python train.py --num_hidden_layers=16 --hidden_size=256 --num_attention_heads=12 --num_key_value_heads=12 --head_dim=32 --intermediate_size=704 --vocab_size=3629 --hidden_act="swiglu" --norm="rmsnorm" --norm_place="pre" --norm_eps=1e-05 --positions="rope" --rope_theta=10000.0 --rope_fraction=1.0 --qk_norm=false --attn_scale=0.177 --bias="none" --tie_word_embeddings=false --parallel_block=false --extras=["capped logits"] --init="normal" --init_std_qkv=0.0374 --init_std_o=0.0464 --init_std_up=0.0535 --init_std_down=0.0535 --optimizer="muon_variant" --learning_rate=0.00879 --lr_mult_o=1.13 --beta1=0.95 --lr_head=0.00918 --max_grad_norm=0.5 --warmup_steps=200 --schedule="wsd" --decay_fraction=1.0 --decay_shape="pow" --final_lr_fraction=0.0 --batch_tokens=[65536, 131072, 262144] --max_seq_len=512 --doc_mask=true --train_tokens=624800000 --max_steps=4820 --dataset="wikipedia_en"
MLP neurons of a small language model. Each row is named by its layer, matrix (gate and up: input weights) and neuron, and shows model dimensions 16-143. Each number is 200 + 40 x the weight over its row's rms, rounded and kept within 0 to 999. A neuron's up and down rows have the sign that makes its largest values positive.
Before each neuron's rows, "fires on" lists the tokens most often at its 100 highest values on Wikipedia text that the model never trained on. A number after a token or word is its count.

fires on: "a " 71, "Best " 5, "International " 4
L4.gate509,147,266,206,147,167,154,188,210,236,237,220,226,247,214,186,159,206,134,227,146,209,254,241,209,163,100,218,199,215,215,217,282,123,272,190,254,221,186,167,127,161,194,264,157,207,124,305,211,140,151,183,169,208,202,221,135,156,229,231,140,203,158,260,220,278,249,178,249,134,123,233,152,161,227,232,216,199,271,214,252,190,180,208,242,179,182,188,212,235,242,177,176,244,221,199,215,217,212,172,247,229,223,162,215,181,200,164,218,208,193,243,186,152,188,273,106,106,179,222,220,242,242,205,199,155,214,275,180
L4.up509,234,244,198,223,182,215,228,237,167,180,235,215,203,199,165,231,152,252,211,190,181,206,225,249,217,178,232,227,207,122,120,161,230,239,227,246,201,207,137,166,173,221,289,137,207,157,206,102,210,208,158,127,153,259,187,248,310,156,206,212,154,211,219,211,216,263,197,166,227,194,196,144,187,161,222,217,152,239,201,164,204,224,257,198,200,184,257,181,185,161,188,170,237,234,190,246,223,182,240,192,209,195,189,171,158,260,190,171,148,182,242,178,178,175,132,179,97,122,219,125,215,191,301,161,163,174,214,185

fires on: "D" 35, "inter" 19, "ad" 12, "Inter" 6, "ur" 5
L12.gate1,214,213,197,193,162,135,200,233,166,214,213,248,197,184,139,149,296,296,167,222,203,219,190,246,235,163,169,160,242,217,174,269,228,175,232,236,278,231,258,203,120,271,182,213,222,130,226,242,168,226,180,194,127,209,205,199,184,252,204,252,165,187,268,132,216,220,232,208,163,216,165,252,156,166,195,203,200,188,227,261,169,193,154,195,215,181,204,231,145,113,187,192,205,123,246,160,150,202,305,188,260,160,253,171,189,268,177,172,173,142,231,160,207,184,166,161,147,208,175,198,162,305,167,198,266,192,223,232
L12.up1,226,146,126,264,129,126,211,233,237,165,276,248,183,229,231,197,222,210,180,202,269,270,192,232,195,165,136,208,128,246,191,213,204,186,162,230,291,222,142,211,225,236,267,155,260,212,183,204,226,109,215,167,245,178,214,173,166,169,142,262,261,171,243,125,228,267,248,206,214,244,130,169,271,186,163,94,160,196,185,291,147,198,223,199,200,200,253,128,176,244,217,234,213,242,186,198,140,188,270,112,311,149,225,195,172,159,173,179,227,200,219,223,171,160,191,113,180,180,193,219,242,265,127,209,203,251,255,228

fires on: "a " 44, "and " 22, "or " 9, "an " 8, "\"" 6
L7.gate118,183,253,181,142,202,161,197,210,262,187,165,173,158,247,238,225,224,278,173,200,284,201,166,177,102,143,210,170,153,175,192,226,204,204,165,322,170,167,204,168,195,188,153,228,224,188,245,172,119,168,218,176,191,239,140,311,153,131,153,199,217,200,228,171,183,209,152,227,205,245,171,182,219,132,240,203,179,154,165,311,265,179,199,228,214,173,283,212,155,199,184,178,272,234,194,201,250,174,144,159,168,234,193,167,149,223,196,281,203,246,190,224,138,129,180,153,176,215,232,220,172,186,203,217,175,170,266,178
L7.up118,237,234,235,256,225,238,255,300,166,163,215,175,171,188,259,263,159,181,220,201,182,260,175,211,252,195,275,208,196,163,162,174,246,329,193,135,145,247,127,183,210,223,269,255,169,222,213,121,170,249,160,228,117,190,122,213,236,126,182,201,177,210,217,194,240,216,244,154,185,149,184,163,152,150,131,236,219,139,171,245,145,146,177,186,50,188,231,203,118,204,158,146,219,223,194,193,172,203,180,156,162,245,198,163,181,221,188,209,149,220,182,252,232,122,200,274,131,163,225,226,217,165,229,144,191,220,153,221

fires on: "==" 99
L13.gate78,268,127,163,186,178,192,196,206,237,269,265,268,209,199,236,214,218,170,194,155,184,208,221,172,236,124,159,139,231,251,270,202,229,185,173,221,190,158,128,239,240,256,206,202,168,206,249,127,244,191,208,216,241,132,219,184,182,240,160,186,287,164,200,245,142,190,197,209,186,203,144,209,240,170,184,219,206,117,263,151,227,302,206,231,212,186,166,172,183,225,211,180,220,155,205,126,194,170,185,200,168,208,164,230,258,184,213,182,164,159,158,188,235,180,220,233,218,204,124,191,198,249,252,188,213,129,165,242
L13.up78,147,162,144,209,193,175,197,228,251,247,217,173,225,211,170,220,197,194,204,171,201,126,254,129,164,176,104,188,206,267,275,193,136,220,156,167,215,164,135,233,266,231,242,210,171,175,200,149,233,211,210,192,242,145,192,155,202,263,216,235,253,233,208,168,166,211,204,173,235,135,197,235,215,191,164,181,217,102,177,181,219,227,289,292,183,153,124,177,180,192,169,186,220,140,264,171,224,150,212,238,200,219,197,218,176,224,149,250,263,213,233,281,206,280,163,212,176,233,102,114,223,232,188,179,219,152,175,273

fires on: "==" 95
L13.gate97,205,149,206,263,261,204,153,184,130,194,261,216,223,158,181,168,222,194,199,206,129,242,208,246,189,188,195,189,271,228,230,160,179,239,227,227,234,151,156,239,175,191,218,170,207,183,239,229,186,232,184,177,179,211,159,186,139,216,173,150,231,245,192,242,199,249,197,98,181,115,159,171,237,200,197,228,207,181,219,165,177,184,143,268,132,220,182,224,214,277,186,199,245,266,177,116,196,162,149,208,198,166,169,310,249,255,253,253,142,147,151,218,225,150,234,207,133,171,135,156,154,207,192,247,238,157,174,235
L13.up97,192,220,183,163,125,256,260,184,238,193,229,187,167,308,187,220,164,179,235,213,144,160,166,194,178,152,216,207,226,208,200,126,131,215,206,156,199,205,185,201,231,171,229,218,218,163,244,164,245,227,245,227,180,182,193,180,152,245,240,182,197,229,269,146,215,203,114,239,212,200,161,145,165,239,184,195,153,182,143,186,212,243,273,190,202,157,118,155,188,220,237,205,159,186,185,159,269,138,154,235,213,248,180,213,190,220,206,165,197,184,196,262,184,216,137,211,194,207,167,214,227,183,243,201,212,85,201,212

fires on: "of " 24, "le" 12, "e" 9, "ated " 4, "ed " 4
L7.gate152,223,131,205,191,213,230,195,198,212,187,194,86,213,233,225,209,173,118,191,207,208,212,187,217,207,194,181,220,237,193,169,265,196,235,172,203,222,131,172,319,145,229,192,221,245,177,235,142,193,188,226,241,211,253,238,166,168,207,249,191,194,183,162,196,164,238,180,227,163,231,155,177,135,161,81,201,169,220,187,219,243,176,213,252,191,228,220,191,229,175,192,184,193,154,274,191,245,185,206,168,146,185,275,183,162,221,263,201,148,185,218,277,166,166,212,223,204,249,213,222,151,197,261,137,248,212,155,177
L7.up152,227,198,189,96,173,196,276,181,220,221,188,208,242,271,150,143,179,243,180,271,215,141,216,258,173,140,223,146,176,210,172,224,194,235,225,254,239,155,199,231,201,220,171,183,247,183,194,191,160,199,236,246,163,231,159,203,222,237,256,144,173,222,180,237,157,183,319,273,221,182,278,190,217,124,220,192,146,196,110,219,206,220,160,159,210,179,146,292,225,234,208,184,183,178,196,189,204,245,154,197,159,204,126,159,208,164,221,225,101,176,179,191,196,226,223,253,168,258,249,197,149,140,196,154,224,224,151,143

fires on: "w" 28, "u" 8, "ri" 8, "if" 5, "im" 4, "pur" 4
L12.gate361,269,219,189,174,242,233,205,247,229,217,209,139,195,209,189,151,152,212,129,232,207,65,203,198,235,147,199,252,131,192,178,235,196,157,217,207,189,202,187,155,222,199,187,124,182,122,159,310,210,255,197,252,275,238,182,176,163,211,200,192,211,290,268,114,178,192,192,223,214,197,222,188,222,182,199,168,194,204,94,228,221,245,208,209,134,190,231,222,212,141,208,114,128,233,181,197,212,271,167,176,258,208,182,218,270,181,166,235,269,224,177,188,250,168,199,211,146,184,279,227,198,226,206,256,258,86,276,206
L12.up361,137,184,269,167,199,250,285,254,185,213,203,145,178,225,176,170,167,197,203,194,166,192,225,253,171,222,214,222,147,170,180,220,260,312,224,141,196,221,211,253,246,202,172,186,206,139,190,191,173,186,197,313,171,174,204,197,169,196,236,153,249,169,189,264,291,148,200,147,242,151,216,169,239,115,227,255,248,162,159,213,199,161,181,224,235,284,146,276,207,188,226,207,127,212,221,155,197,258,227,177,210,135,183,205,211,193,250,223,172,208,227,207,198,149,160,204,139,143,190,169,251,230,209,141,160,160,208,165

fires on: "such " 26, "er" 9, "met" 8, "aster" 6, "erc" 6, "per" 6
L6.gate336,150,203,237,160,237,180,169,131,253,211,219,287,222,165,318,162,176,153,204,163,212,143,199,202,206,219,223,123,198,258,167,230,158,219,182,183,202,222,221,183,189,182,143,174,160,215,225,136,194,205,273,123,229,176,209,254,223,142,195,206,224,205,152,123,219,190,187,234,151,232,194,118,279,194,182,169,172,202,116,152,215,156,231,200,209,172,212,127,101,198,172,199,213,183,174,221,247,201,147,219,302,218,228,193,164,144,215,210,272,223,202,208,216,192,204,185,193,165,160,223,180,189,189,117,206,183,195,218
L6.up336,238,174,139,154,226,219,158,211,212,238,207,221,202,254,249,194,235,207,143,167,155,204,232,184,179,237,151,171,159,166,138,205,231,174,268,217,155,250,241,165,194,126,182,206,201,161,129,147,180,186,168,210,203,149,240,223,263,205,276,150,227,186,203,135,242,240,186,206,200,205,223,144,182,260,253,181,205,172,164,186,228,176,203,207,187,214,220,164,174,228,177,226,213,232,225,238,250,133,145,220,224,246,212,73,160,195,168,207,188,230,193,267,130,225,244,208,255,209,257,201,223,139,190,188,263,208,172,222

fires on: "le" 26, "the " 20, "the" 13, "e" 9, "ch" 8
L7.gate600,191,159,228,216,193,128,230,195,208,247,245,197,223,202,235,228,209,172,239,146,169,247,162,309,186,150,169,126,221,181,224,194,214,233,136,236,191,259,205,303,224,203,229,222,254,240,184,228,203,179,136,133,175,197,230,189,251,182,248,196,156,159,164,208,251,181,209,263,226,169,263,204,249,255,181,191,163,270,215,157,217,181,195,165,206,271,178,300,250,199,166,224,158,146,290,182,184,192,173,263,172,181,232,237,211,251,215,175,257,218,245,306,185,231,168,214,220,169,215,210,212,264,171,237,255,197,159,202
L7.up600,144,216,256,167,186,188,200,172,189,194,165,227,251,195,162,199,226,215,141,188,302,154,153,207,241,80,159,200,230,233,169,194,224,234,236,230,177,175,188,281,203,217,245,232,236,214,204,169,241,199,263,245,233,157,259,195,192,274,212,193,154,238,211,242,212,181,169,256,269,180,284,190,174,196,198,210,157,264,155,217,220,210,252,244,184,263,168,244,230,235,187,142,181,166,151,268,186,189,163,230,186,195,166,236,255,220,262,253,220,185,246,223,212,143,220,253,243,248,236,186,157,245,151,182,150,185,105,243

fires on: "dr" 19, "rec" 15, "Rec" 14, "and " 14, "cr" 9, "r" 9
L6.gate145,175,210,208,211,160,205,204,193,270,263,195,192,176,299,204,234,183,234,201,175,166,282,101,127,219,166,173,208,191,307,207,161,191,163,137,176,207,191,172,188,158,278,120,266,230,224,209,114,210,245,228,217,166,227,207,239,148,229,210,262,185,250,209,275,132,205,195,164,197,172,264,147,205,216,190,193,160,162,277,133,248,209,239,188,213,194,167,255,290,249,236,215,190,202,135,202,165,164,202,196,200,210,221,117,201,275,222,174,170,219,160,207,202,192,205,195,185,114,239,193,250,146,216,247,184,216,212,176
L6.up145,208,219,290,171,174,166,258,224,186,240,158,145,203,214,242,270,173,221,269,189,218,230,198,208,209,196,176,242,239,220,210,174,179,225,141,160,154,224,223,258,159,199,193,178,289,183,143,264,156,201,156,242,155,231,227,218,210,205,165,200,255,201,146,127,198,171,276,190,218,179,193,268,186,222,213,179,186,197,196,160,212,209,280,186,177,269,155,174,239,184,208,203,283,154,170,302,258,101,272,213,192,199,204,250,187,182,166,243,133,217,162,188,198,214,227,166,234,218,254,92,276,179,150,224,186,285,199,257

fires on: "\n\n" 31, "es" 22, "per" 6, "ames" 6
L3.gate143,262,151,279,182,136,240,156,197,184,244,201,192,161,192,120,158,216,210,180,161,212,157,214,165,166,138,169,195,157,115,216,234,226,162,161,211,344,188,211,226,225,170,201,201,214,228,224,214,242,244,158,196,253,188,221,187,234,205,185,195,156,225,153,210,261,198,149,284,143,158,203,202,174,116,231,181,183,188,280,194,255,113,188,169,193,192,217,201,208,245,163,258,226,228,171,166,234,234,245,216,216,134,205,182,188,192,210,151,160,253,151,175,227,263,227,169,164,230,250,206,153,151,159,150,201,177,236,254
L3.up143,177,266,263,108,167,243,231,237,184,231,143,218,236,179,168,224,239,140,131,195,200,209,194,124,148,182,142,209,194,134,205,144,154,212,194,236,230,214,246,200,152,161,191,210,157,171,273,124,222,177,284,206,219,230,149,196,229,132,173,206,147,216,203,194,195,266,225,259,151,211,281,197,196,202,196,235,184,133,252,192,229,159,188,188,256,190,201,127,191,231,130,180,210,218,199,167,204,170,281,208,180,227,165,156,217,222,207,167,159,233,182,226,180,159,253,184,267,209,169,161,142,177,222,226,223,204,194,196

fires on: "| " 48, "," 15, "W " 14, "with " 5
L8.gate630,218,197,204,132,206,209,175,161,232,233,266,162,225,209,200,199,128,175,216,205,217,194,210,193,224,251,164,171,204,170,197,132,292,148,182,205,131,143,291,199,174,181,219,219,167,122,247,210,224,238,163,173,177,205,259,186,229,286,262,208,192,224,243,179,236,191,185,251,217,196,273,239,180,241,242,240,264,181,142,249,253,174,206,155,164,172,188,160,127,190,171,176,226,180,191,303,158,274,250,142,163,205,226,173,233,173,215,245,184,174,198,225,197,151,212,194,252,157,248,107,198,154,191,271,244,237,157,270
L8.up630,232,215,214,177,189,130,162,124,238,217,268,243,207,219,211,161,166,166,222,212,217,173,153,208,233,193,206,123,196,201,248,135,287,210,221,215,167,156,222,148,211,203,231,184,175,168,172,194,198,235,210,174,304,250,230,172,203,205,227,189,184,187,223,230,175,266,176,296,232,212,235,229,244,117,253,210,277,227,208,248,205,177,183,149,211,197,175,220,155,127,159,238,228,224,153,135,192,266,214,224,148,202,135,146,201,195,223,222,241,216,211,231,256,189,201,216,240,118,152,280,197,200,186,215,229,211,224,223